Weights of a small GPT-style language model, trained from scratch on English Wikipedia: width 192, rotary positions.
MLP neurons of a small language model. Each row is named by its layer, matrix (gate and up: input weights) and neuron, and shows model dimensions 64-127. Each number is 50 + 12 x the weight over its row's rms, rounded and kept within 0 to 99. A neuron's up and down rows have the sign that makes its largest values positive.
Before each neuron's rows is what it responds to, as a language model described it from the Wikipedia text at the highest values.

Description: Short word pieces that continue or finish a common word split oddly by the tokenizer, such as fell-ow, Afric-an, manag-er, qual-if-iers.
L4.gate332:53 50 53 59 28 51 47 66 55 38 55 57 66 63 51 80 49 65 53 62 38 38 37 59 45 54 61 36 43 30 54 34 32 54 62 48 26 34 38 55 36 38 48 42 47 72 52 53 27 29 28 41 34 53 68 54 51 51 71 42 40 37 44 77
L4.up332:43 61 32 54 53 48 47 64 59 54 57 60 47 71 68 57 58 79 26 64 55 66 37 50 70 52 57 43 55 72 70 64 49 52 22 49 66 49 39 36 41 64 70 50 34 63 59 69 53 47 62 55 63 51 34 30 38 38 46 52 27 51 42 33

Description: Subword pieces with l or ll inside split words, mainly all in c-all(ed), plus ell in f-ell-ow, ill, and cl in class/club.
L2.gate263:48 50 55 62 72 45 44 37 37 39 48 48 49 40 41 65 43 40 32 40 59 46 51 42 28 42 49 77 71 64 38 60 44 54 46 57 54 41 59 49 60 29 41 37 42 29 40 45 48 51 64 60 55 47 60 51 50 55 50 39 26 25 60 43
L2.up263:69 31 58 48 57 81 64 22 55 39 62 54 75 28 62 34 36 58 45 33 52 52 33 47 51 52 50 46 42 47 36 51 57 49 58 75 60 49 69 54 71 43 57 38 22 44 50 54 37 52 62 57 57 53 58 36 57 48 60 61 37 36 45 49

Description: Second subword piece that completes a word split after a short prefix, often f or b, as in heal-th, b-orn, f-ac(ed), f-ear.
L2.gate303:51 50 66 32 44 45 43 16 58 42 54 49 43 55 60 86 33 60 52 44 50 68 41 54 57 65 50 45 53 43 20 46 52 46 66 37 49 47 50 40 58 66 53 62 46 47 74 45 52 53 60 31 41 51 56 65 34 64 49 47 66 48 38 51
L2.up303:50 42 27 26 57 51 38 50 66 40 45 56 66 40 55 70 61 46 36 55 56 59 50 64 37 60 56 45 47 50 38 45 36 53 63 47 51 49 63 35 56 44 36 65 36 46 54 44 54 53 51 61 43 44 47 47 54 49 67 71 62 52 65 39

Description: Final or middle subword pieces that complete a split word, mostly verb inflections like -ed, -s, -ing (resulted, appears, such).
L4.gate201:43 69 63 55 75 59 57 48 57 54 38 76 35 40 55 65 54 43 51 53 60 54 52 44 45 52 38 43 44 68 48 51 71 43 43 51 50 82 37 44 60 37 45 35 25 48 54 56 61 48 60 61 41 59 65 41 41 52 50 36 38 46 57 60
L4.up201:58 49 38 72 56 47 40 64 61 63 60 34 53 35 60 67 64 52 64 68 49 62 37 57 47 66 47 60 47 66 57 41 64 40 32 55 47 48 69 65 35 74 50 58 50 54 48 55 61 36 45 36 28 30 56 53 74 45 50 64 54 70 53 68

Description: Middle or ending word pieces inside a common English word split across tokens, e.g. busin-ess, man-ag-er, Soc-iet-y, comp-os-itions, Sp-ouse.
L4.gate20:53 57 46 50 45 53 43 47 36 51 69 51 70 39 56 47 61 64 28 63 81 48 52 51 41 48 49 37 43 58 46 59 58 50 48 61 15 21 56 58 61 58 46 51 45 42 58 46 47 31 55 49 42 54 33 46 42 52 69 45 47 25 34 60
L4.up20:61 68 57 62 35 48 53 70 80 70 43 54 66 46 57 40 39 65 64 54 51 44 62 57 34 47 52 56 45 38 34 43 52 45 37 45 62 32 43 51 59 43 51 62 43 75 42 51 44 63 55 55 41 50 37 71 50 62 41 72 46 30 34 57

Description: Second or middle word-piece tokens that complete a word begun by a short prefix, often after capital P, such as Port(ugal), Pit(ch)fork, batt(al)ion, Brit(ish).
L6.gate22:28 37 41 48 54 25 52 44 84 52 57 54 61 77 75 51 47 63 51 48 37 53 35 43 38 47 57 39 61 58 39 30 43 46 56 41 45 34 51 60 51 49 63 48 56 34 51 58 35 43 40 45 59 63 52 41 51 31 27 58 49 61 56 49
L6.up22:53 44 64 69 50 37 51 32 43 46 28 59 78 56 50 70 32 51 44 60 47 37 65 25 50 60 47 27 37 56 55 57 63 35 55 57 56 44 39 51 52 54 38 63 58 40 56 33 52 65 29 48 54 43 39 66 51 50 63 50 62 39 61 55

Description: Word-internal pieces that continue a split word, strongest for "ess" in express/expressed/expression, also impact, consecutive, following.
L4.gate367:53 45 52 44 54 46 50 48 52 60 71 67 52 53 28 44 53 50 58 58 40 40 86 67 64 47 46 41 30 73 27 50 71 36 83 49 31 40 44 72 44 54 43 57 44 60 55 32 37 51 53 68 72 56 58 32 43 51 36 59 48 28 59 50
L4.up367:39 45 49 62 33 45 51 57 50 34 45 42 49 29 46 56 54 26 67 71 73 49 48 67 50 54 65 47 39 51 41 42 50 32 29 76 61 41 32 53 52 44 52 31 57 47 45 69 37 40 58 49 43 57 50 47 57 67 67 69 56 45 63 61

Description: Final sub-word pieces that finish a split first name or surname, usually a vowel, as in Le-o, Jo-e, Ste-ve, Elv-is; sometimes other words (fro-zen, ro-of).
L4.gate276:56 44 45 54 60 51 58 59 58 24 66 22 59 62 43 52 67 58 61 53 59 44 56 62 35 44 33 41 34 52 50 70 29 41 68 41 24 47 37 51 48 72 48 42 68 46 68 30 35 47 49 69 44 45 50 53 80 54 45 49 66 41 58 38
L4.up276:54 57 62 58 46 30 44 38 55 55 41 54 51 49 52 79 69 32 31 48 61 62 58 55 33 53 44 37 34 52 47 45 50 59 35 45 19 72 35 32 43 63 32 48 64 23 63 46 57 32 57 64 59 49 36 36 58 44 51 63 45 72 43 50

Description: Final subword completing a role or title noun, often just before a person's name: engineer, King, outfielder, Commander, archaeologist, Director.
L6.gate309:47 64 46 41 41 36 42 64 40 54 61 72 34 31 53 60 61 43 44 50 75 45 49 50 51 65 56 36 13 35 54 59 37 64 48 64 42 66 38 64 57 43 59 39 57 42 49 65 68 47 49 66 52 47 64 33 44 44 62 43 44 28 46 42
L6.up309:46 45 52 29 30 43 57 47 66 47 57 45 63 61 46 56 60 57 50 53 47 51 40 24 46 38 46 50 41 69 59 34 64 33 77 61 45 58 94 65 45 50 35 46 55 48 31 36 54 46 61 58 47 50 53 61 56 45 57 52 37 37 40 42

Description: Short word-internal pieces of long words split into several tokens, mostly names and Latinate words, e.g. Vet-er-ans, Gu-ill-ermo, Pop-ul-ation, assoc-i-ated.
L4.gate368:70 63 60 44 42 68 39 55 38 45 52 55 59 46 48 55 77 51 49 57 50 59 66 43 51 44 57 44 38 55 16 53 63 27 50 45 44 43 74 55 22 37 34 38 55 47 64 15 40 51 53 46 51 45 42 69 50 44 62 35 39 51 20 66
L4.up368:61 59 65 51 42 52 59 63 51 37 37 63 74 50 45 50 38 47 31 50 32 50 50 35 64 55 54 53 32 62 53 40 61 36 54 58 22 41 25 39 73 32 59 44 52 53 62 48 61 44 45 49 42 54 67 58 52 63 76 47 39 60 50 41

Description: Middle subword pieces of multi-token words, usually verb stems before a suffix like -ed or -ful, e.g. succ-ess-ful, rej-ect-ed, canc-ell-ed.
L6.gate71:41 52 56 60 52 28 41 47 72 45 73 36 45 53 42 52 69 48 15 62 45 49 47 54 35 46 67 43 47 30 54 51 57 38 63 36 49 57 50 68 48 50 44 52 49 53 79 49 28 49 38 50 63 40 33 70 53 44 48 42 61 52 34 64
L6.up71:64 46 54 41 46 72 41 22 62 57 55 48 41 64 43 49 49 47 50 59 45 43 37 47 52 59 56 50 41 62 38 59 48 29 44 35 59 76 48 53 53 45 58 49 76 42 33 27 71 47 41 52 66 56 40 47 69 48 42 50 37 37 70 54

Description: Short middle pieces of words already begun, where the rest is predictable (pop-ul-ation, Forb-id-den, op-in-ion), plus month names after "On" and "was"/"is".
L6.gate127:66 73 82 42 53 51 44 63 54 42 51 56 47 51 73 13 29 68 45 17 53 66 61 28 51 55 62 37 45 39 44 49 67 54 67 65 34 46 77 63 65 44 41 50 41 53 45 35 41 42 42 45 42 73 60 55 50 56 48 44 49 28 36 65
L6.up127:57 77 43 63 44 52 54 51 35 49 70 55 69 43 43 55 50 63 52 26 61 55 47 67 50 47 61 48 37 54 69 55 53 64 44 57 42 37 37 23 65 68 38 38 31 53 70 48 48 59 43 44 26 55 54 66 80 59 57 52 24 62 63 44

Description: Word-initial fragments, mostly "Ch"/"ch" starting a longer word (Chance, Chinese, chairman, characteristic), also J, Z, Car, Ph.
L2.gate344:57 41 48 44 42 60 53 66 52 74 81 47 36 39 43 36 59 39 56 70 57 35 43 60 64 69 35 59 27 56 57 44 74 47 49 55 64 36 23 62 64 50 58 50 74 53 50 47 29 45 32 46 55 58 62 36 52 52 48 60 55 44 23 46
L2.up344:65 50 44 61 53 45 51 70 24 57 81 43 35 47 51 53 61 25 64 71 56 52 51 56 62 60 41 68 32 63 65 43 64 48 59 63 64 56 33 70 64 49 53 64 55 67 40 57 47 43 41 59 50 48 59 39 39 50 49 57 53 60 36 38

Description: Word-internal continuation pieces such as h in Woodhouse/behind, er in character, ild in building, plus possessive 's after nouns or names.
L6.gate358:67 67 44 35 69 42 25 42 52 25 45 29 63 29 60 49 36 51 59 55 40 49 72 38 49 79 53 49 49 50 54 60 53 65 53 44 41 57 47 39 64 49 32 68 45 57 66 62 30 52 32 44 74 45 46 37 43 45 52 53 60 62 38 50
L6.up358:38 24 46 27 21 41 43 40 51 46 48 36 54 53 55 36 70 35 50 61 50 52 60 49 57 50 67 47 33 63 50 64 46 61 32 46 56 62 47 42 64 60 60 62 69 55 42 64 38 41 51 32 53 44 48 57 49 34 42 48 44 29 36 32

Description: Leading pieces of four-digit years such as 18, 200, 201, 197, mostly right after "In"/"in" in history prose; occasional mid-word fragments.
L6.gate49:70 49 34 65 68 53 34 41 38 69 62 73 51 54 45 28 26 52 43 35 23 60 47 59 47 72 66 42 44 47 56 48 45 22 60 50 50 60 73 45 63 58 48 51 53 39 34 46 47 43 47 43 55 38 52 47 63 41 35 42 68 50 43 65
L6.up49:51 46 59 47 44 67 54 49 33 56 52 35 48 30 37 45 58 50 36 35 63 44 53 49 36 39 50 64 47 73 56 37 68 51 40 58 64 60 36 51 63 22 42 57 50 47 78 39 41 43 53 75 55 55 74 51 27 32 64 60 57 56 59 52

Description: Word-piece tokens that continue or end an already-started word, often a suffix, such as acqu-is-ition, featur-es, Roy-al, produc-ers.
L4.gate273:77 21 27 33 56 53 66 53 67 51 68 63 53 53 53 69 44 69 33 52 47 63 44 33 37 65 50 62 42 64 51 71 57 37 53 46 52 43 47 43 59 57 36 36 59 61 48 51 51 42 55 53 48 44 56 39 50 39 29 27 28 45 49 50
L4.up273:38 66 48 64 49 54 65 48 34 54 53 50 44 63 56 44 64 54 42 64 46 53 61 62 47 39 75 41 57 52 58 42 25 67 51 24 59 44 56 52 19 58 42 49 38 73 60 55 59 63 55 57 57 32 57 45 58 49 28 42 52 43 42 44

Description: Middle word-piece tokens inside words split oddly, most strongly "end" in fri-end (friend, friends, Friendly), also att-end-ed, R-ind, rh-y-thm.
L2.gate297:74 60 41 39 62 63 50 37 46 51 60 46 58 50 46 62 33 69 39 71 45 55 53 49 67 77 64 56 51 51 57 39 40 50 39 37 36 46 15 50 59 31 60 44 43 47 44 44 50 35 62 35 56 40 34 53 58 44 52 57 61 54 57 62
L2.up297:42 50 28 60 41 32 55 43 53 54 52 40 45 37 69 31 72 75 52 48 53 43 39 52 40 43 79 47 56 36 40 54 58 62 42 61 69 56 60 40 33 77 39 63 46 38 67 36 40 46 49 42 14 55 58 46 46 65 50 52 60 57 58 32

Description: Inflectional suffixes like -ed, -s, -ing that complete a main verb after its subject, often in biographies: worked as, plays as, joining.
L6.gate54:67 39 50 64 49 41 54 60 46 18 58 54 48 52 49 57 59 37 36 40 20 59 46 54 43 42 40 40 46 61 33 52 52 48 41 35 63 51 52 69 41 44 48 41 68 49 57 51 63 31 52 47 51 45 60 42 45 46 43 39 76 51 42 64
L6.up54:52 49 37 50 48 54 63 26 40 54 58 47 53 38 56 41 43 70 62 65 25 48 40 66 58 47 57 53 42 55 41 34 68 50 61 52 43 55 59 60 37 57 63 46 58 49 51 56 56 53 39 52 43 65 56 48 55 43 76 41 56 46 55 46

Description: Word-piece continuations completing a word already begun by a short preceding fragment, strongest for the "ch" in the name Mitch and the "le" in Title (table headers), also mother, method, mechanism, supports.
L4.gate280:51 58 40 55 54 46 58 50 57 67 56 37 68 33 55 60 24 62 47 60 60 17 55 44 35 55 50 34 42 71 51 55 41 32 60 61 54 17 41 67 46 55 39 62 67 52 74 52 42 64 32 69 37 55 53 57 46 28 49 56 51 38 39 60
L4.up280:50 45 60 50 52 37 54 49 49 51 42 54 55 33 37 69 49 65 59 65 72 50 63 42 63 67 49 38 53 39 62 47 85 68 42 55 53 52 66 40 47 51 57 61 57 48 57 54 35 54 33 40 39 59 38 35 60 34 45 73 49 62 53 50

Description: Short vowel-plus-consonant pieces in the middle of split words, often names, like id (Schmidt, amidst), ur (Bhagalpur), ul (Câmpulung), ong (along); rarely with, off.
L4.gate21:50 47 58 52 62 58 57 29 41 41 46 69 49 55 72 42 56 56 33 51 47 22 66 61 41 51 42 43 46 36 46 40 69 52 50 36 49 53 41 67 44 28 25 49 66 35 60 37 27 62 71 37 34 41 59 54 36 30 42 50 59 57 49 64
L4.up21:53 46 41 64 35 61 44 62 57 44 38 73 46 50 78 56 52 22 54 46 57 51 53 66 38 37 46 60 36 41 43 63 59 34 60 61 49 59 70 64 51 67 44 41 49 29 24 43 42 55 65 36 49 50 39 71 36 60 53 67 63 45 45 48

Description: Subword pieces that begin or sit inside a longer word and need more to complete it, like Sp-ouse, Sc-ot-land, ind-ependent, ar-guments, im-port-ant.
L2.gate93:48 74 48 60 46 71 33 43 57 46 43 38 55 46 46 39 59 46 65 53 23 60 78 37 70 57 39 47 58 38 41 28 48 36 60 57 44 75 56 45 40 46 39 32 51 36 55 49 54 56 15 36 63 56 42 48 45 32 55 29 36 58 36 48
L2.up93:54 62 54 34 20 69 41 44 71 47 53 52 41 45 41 48 47 75 42 83 58 64 48 47 44 66 49 13 47 37 48 42 41 54 52 64 37 39 50 34 48 51 56 51 57 64 63 48 55 28 50 46 61 49 51 54 56 81 59 61 48 47 43 50

Description: Final pieces that finish a word split across tokens, such as Parliament-ary, milit-ary, pl-ace, wes-tern and min-ist(ry), plus possessive 's after names or nouns.
L2.gate242:49 43 35 43 74 42 57 41 57 52 65 43 66 53 40 47 54 43 54 60 43 66 44 58 61 47 24 57 64 24 61 42 42 62 41 61 48 50 63 53 35 40 48 52 38 62 61 39 39 41 38 54 71 70 53 67 48 65 46 36 42 34 55 52
L2.up242:68 37 59 45 46 15 69 46 54 45 48 19 43 44 41 49 35 50 66 50 74 46 44 59 60 54 66 68 75 66 39 68 23 86 28 67 29 47 62 65 54 56 56 50 49 54 54 48 59 55 41 39 67 44 41 62 48 68 48 61 42 49 54 35

Description: Possessive 's or bare ' right after a proper name or noun, as in Arkan's, Brewers', Beijing's; weaker on list-field colons, pipes and name initials.
L4.gate107:42 29 35 39 43 58 51 33 53 56 57 52 47 52 36 58 65 50 56 48 67 59 55 48 55 30 64 55 51 50 53 51 51 57 45 52 68 49 33 30 59 62 31 47 34 41 39 48 50 35 68 37 68 51 77 63 49 59 64 51 62 37 43 50
L4.up107:57 47 37 43 65 41 53 36 38 68 46 42 43 49 44 64 55 61 67 53 45 64 60 47 40 55 44 62 58 64 52 61 37 48 54 69 39 54 40 40 87 56 51 48 55 38 55 52 31 49 45 40 68 37 43 44 46 52 74 34 39 34 58 54

Description: Final subword piece that completes a verb split into several tokens, often after "to", e.g. reinfor-ce, laun-ch, establ-ish, complet-ing.
L6.gate107:46 47 40 52 44 48 64 38 54 54 35 38 55 37 53 40 36 33 24 45 58 46 51 50 45 51 45 45 21 49 61 40 73 43 75 51 60 42 58 67 46 50 55 44 35 41 43 66 46 58 37 54 32 51 48 42 46 57 52 54 46 54 64 59
L6.up107:40 70 33 49 45 58 26 79 51 63 56 49 54 33 52 36 60 53 62 70 49 55 46 54 49 70 53 30 38 50 41 55 39 53 68 49 31 60 46 52 43 67 58 67 30 57 56 35 57 42 68 73 54 48 40 42 56 58 52 38 44 56 58 39

Description: Word-internal subword pieces, mostly vowel-glide syllables like oy and ay, plus ig, urn, ark, within names and words, e.g. conv-oy-s, Mal-ay-sia, Schlesw-ig.
L2.gate249:51 37 53 43 46 35 64 39 61 63 73 75 52 48 56 88 66 43 43 47 49 56 36 42 48 45 39 39 43 63 59 47 37 45 43 56 49 58 45 52 51 49 57 43 49 52 57 53 35 19 42 51 59 24 51 38 67 44 54 57 35 39 49 49
L2.up249:38 30 81 65 40 46 67 46 62 42 75 56 48 43 61 73 54 61 59 34 47 70 43 40 51 26 44 69 78 68 48 54 29 48 48 71 57 62 58 62 30 44 52 48 55 47 50 59 42 44 48 37 25 32 46 41 46 32 55 48 32 52 42 56

Description: Word-internal fragments that complete a verb stem just before a suffix like -ed, -ing, -er or -ement, e.g. arran·g·er, impro·v·ing, man·ag·ed.
L6.gate63:41 62 51 29 34 67 52 40 53 45 49 55 63 55 51 53 54 28 45 65 80 42 35 52 45 44 52 43 41 41 30 49 62 50 63 31 43 47 55 43 43 43 53 48 49 41 68 59 57 53 48 58 45 44 46 37 59 54 39 71 50 57 53 48
L6.up63:51 46 56 28 29 45 58 60 31 24 46 54 52 53 29 52 50 47 40 69 55 55 51 42 50 45 63 65 45 49 28 73 31 47 39 41 30 65 38 21 52 68 67 63 50 37 51 53 57 32 39 52 49 60 34 56 46 46 70 57 48 32 64 40

Description: Short word-piece fragments continuing a word after a one- or two-letter prefix, e.g. Part|y in political party names, s|ow, te|ch, pr|is|on.
L2.gate99:33 46 60 51 55 51 50 51 56 75 48 51 63 60 36 46 62 36 23 73 30 35 52 63 39 66 46 38 36 61 59 46 61 38 56 37 49 47 39 55 79 59 19 48 70 62 49 48 43 35 57 38 63 56 43 52 24 55 49 57 47 49 42 58
L2.up99:43 31 58 71 41 54 56 66 57 35 36 62 38 52 49 64 50 33 45 71 40 56 46 43 46 57 44 60 56 61 63 48 54 33 56 39 41 49 47 45 61 65 28 39 52 47 48 47 65 58 44 45 56 43 53 42 40 61 44 58 38 70 40 63

Description: Word-middle fragments right after a short opening piece, chiefly ch in te-ch-nology/technical and ent in tw-ent-ieth/twenties, plus 201 starting years.
L4.gate376:43 63 62 50 74 40 37 58 38 43 67 33 71 31 50 54 37 38 45 45 48 52 61 44 51 59 29 44 42 54 41 50 72 37 64 35 38 45 35 72 66 46 43 61 56 50 57 81 28 53 30 28 47 45 35 47 31 63 72 48 48 55 62 65
L4.up376:50 23 20 45 56 48 68 45 37 53 55 34 47 38 55 48 51 45 38 43 47 60 52 65 36 41 42 57 45 54 53 42 22 50 49 67 37 42 65 46 56 41 55 50 42 29 36 68 20 58 36 60 44 79 53 55 41 55 46 58 69 50 59 37

Description: Short word-piece tokens, often final vowels, inside split proper names and foreign words, such as Camp-o Grande, Mar-ie, Ven-e-zuela.
L6.gate41:47 56 36 45 69 37 60 61 51 46 76 39 57 51 34 77 37 37 53 60 17 47 61 70 52 21 51 35 49 59 56 50 46 51 57 46 38 53 34 49 54 42 26 43 40 58 49 14 30 59 60 43 44 33 38 47 47 50 53 58 45 51 47 47
L6.up41:51 48 42 56 53 39 82 41 38 65 44 49 61 40 27 47 30 59 35 38 44 50 59 43 35 49 48 73 57 45 50 50 45 53 52 43 48 33 47 64 77 43 50 51 35 48 59 52 53 31 55 44 57 52 41 30 41 46 47 23 50 53 65 50

Description: Middle or final subword pieces that complete a common word split into tokens, such as Scient-ific, des-ign, in-form-ation, F-inal, imp-act, M-usic.
L2.gate90:52 53 47 44 36 31 59 46 62 45 58 58 52 30 63 56 36 33 51 49 31 48 65 44 27 50 47 39 53 50 44 44 42 53 64 58 33 55 35 62 47 54 62 57 52 49 48 65 20 65 42 49 53 56 57 32 40 30 48 38 54 46 39 45
L2.up90:64 56 46 30 50 37 65 58 75 47 67 61 54 47 54 63 46 44 46 62 37 32 49 40 37 56 53 11 43 55 51 35 62 46 49 68 47 58 25 55 58 51 48 47 59 56 70 47 15 40 45 32 71 67 63 20 51 48 58 41 44 27 28 35

Description: Final or middle word pieces that finish a word split into fragments, mostly past-tense "ed" endings on verbs such as agre-ed, rul-ed, manag-ed, often right before to, on or that.
L6.gate114:55 55 48 70 44 74 52 44 58 62 51 58 58 45 58 47 33 53 48 27 40 51 29 55 34 50 57 61 27 25 63 46 64 43 49 47 48 51 59 64 60 54 47 49 67 37 30 36 49 39 72 56 47 77 53 33 58 64 41 78 45 48 52 68
L6.up114:43 59 55 69 41 32 34 46 36 42 45 64 38 16 33 61 41 34 47 56 50 30 45 60 45 34 70 59 51 35 43 35 61 62 55 45 50 51 60 65 27 31 53 62 62 50 35 43 38 30 50 48 56 37 49 55 57 66 44 64 79 28 55 71

Description: Non-initial subword pieces that complete a word begun by the previous token, e.g. mater-ial, Dan-iel, Ed-ward, Can-ad-a, plus possessive 's after men/Women.
L4.gate28:43 46 57 56 49 54 74 41 39 64 58 50 51 46 14 52 65 64 37 45 40 51 42 57 42 49 59 39 30 40 54 52 51 45 51 20 37 57 71 72 51 40 56 42 44 65 85 44 46 28 51 42 56 70 58 29 29 65 55 46 20 46 58 41
L4.up28:43 64 57 41 64 34 44 62 36 48 65 47 51 60 52 67 39 70 35 37 28 43 62 34 45 58 39 44 51 40 73 44 62 33 66 34 41 66 59 68 23 53 56 67 41 57 52 49 45 61 52 38 44 56 45 62 43 47 63 38 43 25 46 57

Description: Subword pieces inside multi-token proper names, mostly people and places, such as An-g-eles, Lou-is-iana, He-id-i, Fan Zhe-nd-ong; sometimes inside ordinary words too.
L2.gate275:62 57 54 43 44 53 61 49 47 34 55 47 53 50 44 59 43 45 35 34 60 35 34 56 35 56 63 64 35 52 55 37 41 60 50 51 58 54 55 46 43 51 43 66 34 62 58 24 62 51 68 51 37 40 46 60 48 47 45 57 71 73 35 46
L2.up275:57 67 42 38 53 43 48 37 48 53 63 29 77 32 27 46 41 39 30 32 65 58 48 62 44 41 66 61 33 52 39 36 52 37 44 40 47 25 47 61 56 63 55 36 46 34 54 54 64 56 38 52 41 26 73 81 53 43 53 52 71 57 45 63

Description: Word pieces that continue a split word, especially "ch"/"Ch" (dis-ch-arged, Hit-ch-in, Ch-ambord) and endings like bec-ame, reac-hed; also ° in map coordinates.
L4.gate227:53 62 31 53 41 51 53 45 65 63 59 43 31 48 64 22 62 64 46 52 49 56 31 80 67 83 53 45 41 38 23 50 53 61 51 63 71 45 46 63 44 59 53 61 60 53 60 54 37 68 32 45 72 59 42 46 62 47 54 55 60 29 53 47
L4.up227:61 44 31 35 37 48 64 61 24 44 79 45 55 36 36 42 66 49 68 50 50 45 48 59 57 55 22 53 60 68 73 37 44 70 56 47 55 38 44 56 59 41 53 57 50 42 24 47 47 26 24 44 45 61 53 47 48 49 43 53 60 65 54 40